Weights of a small transformer language model.
Size: width 512, 4 heads of 128, MLP 1344 SwiGLU, vocabulary 8443, 42.9M parameters.
Architecture: rotary positions, no biases in attention or MLP.
Training: a variant of Muon for these matrices, 756M tokens.
MLP neurons of a small language model. Each row is named by its layer, matrix (down: output weights) and neuron, and shows model dimensions 32-127. Each number is 128 + 32 x the weight over its row's rms, rounded and kept within 0 to 255. Numbers have three digits each. A neuron's up and down rows have the sign that makes its largest values positive.
A block is one neuron, or neurons of one layer that tend to fire together. After each block is what it responds to, as a language model described it from the Wikipedia text at the highest values.

L8.down63:192137150194088143063147106102125144078116094148097161191119073129157100145191127079100152195134153115148172050133167065111118076158101160120126152147108077157166175114115139121140101174085173048167169146105133143155195089132120148123067112176063124139115120136123094222102129150083173129
Responds to: Before a country or state name. Separators (table pipes, commas, colons) after a person or city name, where a country or state comes next, e.g. "Anaheim, California", "Gao Jun | China", "Country: Morocco".

L6.down26:185162143184145154104205129131186142181131112091104111168131079157085104092111122146128171172124061117086138096106126138075098088113097101105138083191106126153112104062101086129085119159143119118162116182146114119118186120136095143139118131154152116147150172154118142066091089185123174163
L6.down80:138122136093129104117110146114154169143116120175150145112164113111163118059099173145123092107149095131131162080133107047126129177051107100170117134174067125143149062088141128180181151109078153159191195152186156104136130134162079165130147128074183143174096114135068042112180189138115082128
L6.down124:176082150153111099096185118117170157068097135153188119119135129077146136189158131155122117086137089071156143095179063141142148123086168125151062124110151085128106061106196136115142118113088172159171133133134070142126131117181146119132095137128094126054164115109115207111182080194079122136
L6.down145:122125119126115157062130107178158136132095172115084138120125095200059115084156177147128154127127127177080175086129156108148129148132155196107124085139148123101087132092143145120138100102159103130156154155118186161169155171097129069163131125112151189124187152148167125117123179103202133141
L6.down191:166083163100125125113113097154162084089147112149097127141089131109147094159189160185168138190187215116064139098174121157098133104135100165147076116093127137141154153159144200141143195073107125154079130101119159161156103158120130134138115147082150115152092152080095111153124101113125132109
L6.down206:150123196133134134148130145157161134156116156167106142092139118145199097101165095137105110134128150159105117131138162122127144191133127080094100111147128120095112123099123178127185168157097104129181134103158144156060149126099152132113112163184092192197109185186127143094143149093167123109
L6.down232:157049104147126127103155072131188061071150081136123107172135136107124148170134097136155132117095136095131108124121221139096119113068096091132186158159113099107147117127121158083110107159135192117144165108170088131117118128183121154138137082160163155109138099164102125079180057100119088073
L6.down295:115136101097174110104141095176159075162132129170140144117120165093129120128092135149145174130140139120131151177154153136081107188164161108130095182148142118089131125077123132106154104169129125163120159101119097081098147150149133052154115151141140163139141096130163109119090109119112095126
L6.down319:141184143115179130136110144146133128078121141119150143204095170113132095115149162141191183119133139086135139129116088118142154151100097129179126165141097154160160146095111176165186215097103154166162177130148160174058104166159101108126135119131106129159175102144110114166106154105105169092
L6.down492:102099097152087106143117133118111098174106117155135166151196127120136107123106156154125146116175162164118174109104129113114137123126158175102143096116151130175147080114130163114075149129139168139136109141115086175143136135127098107067161134104129149089123113136100159101121102095146092152
L6.down679:114144119108083142081147135124102098107107136091139163159090129164098141163189122126108106158155179107111130095118067144116155088159089143101113120143136054166154149130126179086122046112137167145159115103106065124141077067139094093135076123123183137120118141163175141148168184104126111133
L6.down1121:131112133125103184069064175135122187095116121036154129177096098163163143122151147156138159132158098138108139108119157120127168125127126177151121106142136102101088144110156102198079209095199121137141174121101104136166156073068108147143127069128120149094090149077115144139102143101172151102
L6.down1125:122136143189153205083077098129113084140116120197122110158147132082099086121072159090162162157130150104116146132165180137145159131121187092088161085128045138155113135130136184162124170110098144146117088182046126143174139178106148235144118124149145086127108164116146142076121176148121095137
L6.down1151:200156103092104095108127158107183113119129175136143154190120145126126152132116187145116158149084118084075091095158107130094158130132187149147157077145133086212135081099147166122132089112144076135190066116145137125145175084147080054132122154141094099133184156139160154111091100088145143102
L6.down1244:088084149158154148169175131131126159092150153099133149127128092124183136163169093110155150122095128115175120163078137192144156137143146092049099160055132134159120102154123182152093128106133185121153161168131138118133090171143146087121080110118100149171111120135112088103132107111156130110
L6.down1297:136142168144119123154208180095147179065128129128115130103077206093111115094153100134147133110153148143092185153142086168154204157139145095151167100122103127098173111145136109181176094151137161132122114100114122149121118137178162159099130166104147166109139160177068104118183162109107092143
Responds to: Clause-ending comma. Commas that close a full clause or noun phrase mid-sentence, before continuations like and, including, which, such as "held several divisional commands, including".

L6.down118:192163116071122123138189123167126092117139169073119077082157123102210121086067127097137094171079166182115109151156053159127100121141078088104095106084187132129163088166111111131135129146112129132185094082143094188154163131123141128140149120134143171074104129170171116118164133135140140155
L6.down173:190152098042159148124119112166147135126084128135126116121106107100157132147110076184164171085077048094134172135149149143159116095121116138117117114109104139177172176102150120119100184152121111102140130072091149076100121144160160097081179103117125119092134178130136109152128127132119101055
L6.down262:149151102120061117132162121140125109137106111176093108163117113125127114139112092156152121158184148176100132110105137095186126106139099118079126157112097176144118094089103180116142134117086195135101190080150170146143136171108185137180092094094151170135094147099127104107139153163153138134
L6.down278:103114120117052158188133128122129078193158120112123114077158111063123151101147120159169116110136122155152121144115181077175180180108113126120165188102114171125111170101114157111149082152089186128165137090116144121102152204112123151113142112056133107163162119097149138116125144188136080131
L6.down372:091114091132130155165103144117131131091071166178088136125129196134104136101109110144154112102147166102150095165143075094158121129170132167126133101147157130146104160175127138150111140176118086135078139083104064143170082120088154141125143154169130131163083167165150081140121107125165126141
L6.down508:195121111069126100126124155173108149152151159136070139135118117148098126131101156101081152084177145141092139137125117121145121152167109152115139107062135109106125098121141137093149170131155138134105178193158133108138178111096093150126087105065144125128149107172102077192132106109126183105
L6.down516:177156145060135168152139134152135139175076137252100158117110145049148124193150133177133151087089156117087188077120151133170105066086130118156170079131126071131085107125118151092131154083146101083088127134112171116107092135090088112135110176088190112174104164109141145188156171110143161148
L6.down572:156056130161111118157166130149107108194064141133098122147111100195135104179122128042135075091133163145150200132167117155137103144121138128132080107232064162157113149061094158136105174153136147168134102166097131091106130152083179152100109131188156086136157114112083204091111121180134117129
L6.down575:090104079150075167184103169124099152159140142182082060116068130131130121107136152132135167144104159103103146175097127138116134098124142154108118104101136154125112126138095118175135127122087146106123136142112121154111160118077091155138067096153090160191155102139091164169061143186203160146
L6.down804:175198144097094090100132119111087106174153138084100172149189100106131122173149135057165153155069105119016128185102138178154121149071118107129138120123101138117098088164082174090145103127148154099126150156164169170168143121083102156143190167135133177105118169169109093143122190159210104103
L6.down880:089126150152127114161117116170142184147181139152121148143051099153086130084083133110154137142039154192136114130073180110124137126183140132170158147123102126146119075148077176109128102115112123168142067095140099159088164120168123129127138125144094094112167138137143093101164123154101133150
L6.down944:118096133131094102073152106129180161102172189101135158114145111183103109182176153075123180110112133134136071142124081123105130138086108095125213157093109094151118123143130090093113174080109151177109102118144073152132078138116122131142081160120138168133092101113138156094113112106132138115
L6.down972:170164117176139084097086185150124140127149102128097155157175095100097134144132147055041222173151150100103105109129087141092162100090073199109106079151127087060111141144126120092094173147122156074149138098069129099142146092053132171136080156116112099120079127134138078178090059114111147177
L6.down986:118095147134138105162127138154159145120137136130042171098153126084150121122218127154159139156159160089128124120126104104131099136117069144142074118149181088090149145189076123103074122098137175097147113136142106154136135143128137084122113123134171134172180145094129126177122173138122071111
L6.down1286:136175089115092123086085155118169099055147151082111124065160077102133126127156089128130110103118120133137088098114151096117178156204131180080096110099203146112128154116143135084141180168099108129160151108145127126119122165121135125139101050108135125160089110176067159139180136097178084114
L6.down1341:161164109078118095119128117179142167105132125162133086147103137081128100133181111154112142165091104149084106176138176132175082085124133191194189145176173111089136141140080160122057165123105126123195170137111134213062076107084163137082108123132131131141177159123163126162110141053143146132
Responds to: Place-name endings in locations. Final pieces of state or country names in "town, state" phrases (Kentuck-y, Missou-ri, Virginia), the following comma, and first cells of sports tables.

L5.down159:139145076206153158135130164107097156146105136093135178131094106165147153137051101136139122067118184138180179181147100105130138130089104068130102090068075109124098115109155135078156176122108068175126126162179134152158156107130163102144141170104108125073160099107079097102105151133134109131
L5.down329:182121146144098096155157138101189172186115134156141127126120137113089151132121068156131130116163168123160115090087131070146108091091176116156088162126151114122180099132060111112125122062112116183151139122093179140183105136113114148107194143144149214115186121137135134090128133118125070138
L5.down539:157078101114162135200120161130215171150064077125130139103156098099113155140132159151100100087109139113171122141139135096087131135136132141154107149160132109138136105084155123075182132111159140122124106126096193142103127126092120075051172098082121108131152172102114105116168155165152101167
L5.down876:119127093112151034118173138130170112082109115077112184144144119140141160109189126188176140103112153147099113095120167129124154121077142073127132127151122083100127101085093098149128158130138137162086071129110172110083170152139146109139114128118104189205094138123131044156151160152093158097
Responds to: List-item separators. Commas, and, or and semicolons between items in running lists or series, such as names, parties or categories ("Rose McGowan as Ann-Margret, Randy Quaid", "bowls, plates, and").

L5.down94:128134174131072059160200116152080105128129096136202082153118139108108089139059087129149046063121125110104133107051133154102190118123121165140084096131156140124210123219103130137163157102109121110148154089182128163117098153189131158140100099126091098156123092124145140057107134130087137136
L5.down295:126082091140166110146142102141122094047140133129174184119141107135144149102118175097138043108100122170100108196126077153149119161158070123182090164127084103113132089120067159146144076138107124132095104163104100106145097123119122104113104112132147149143131116186163139109128117108107105106
L5.down364:138161115133086089194090173180110117134150101073158170129127133083065065114088116159113119130161158133123053155007134169132149097162141172153139173099141156113189137151156159103111150099071137166191147164108121169105183140105148137103096173096115173140099136113141123182146147145145099125
L5.down506:152150150100116076160100158117102112123108164103158116089148112076108123208147112129150125095104131109127078168118134160103105156127124154168076145109122115158119145153094117176132115119122124125154131142073116091146088102138125162078159163097122106127166125115144099098099112147100088116
Responds to: Name/place separator punctuation. Commas and colons right after a proper noun, as in "Bloom, Harold" bibliography entries or "Havertown, Pa."; also pipes in sports tables.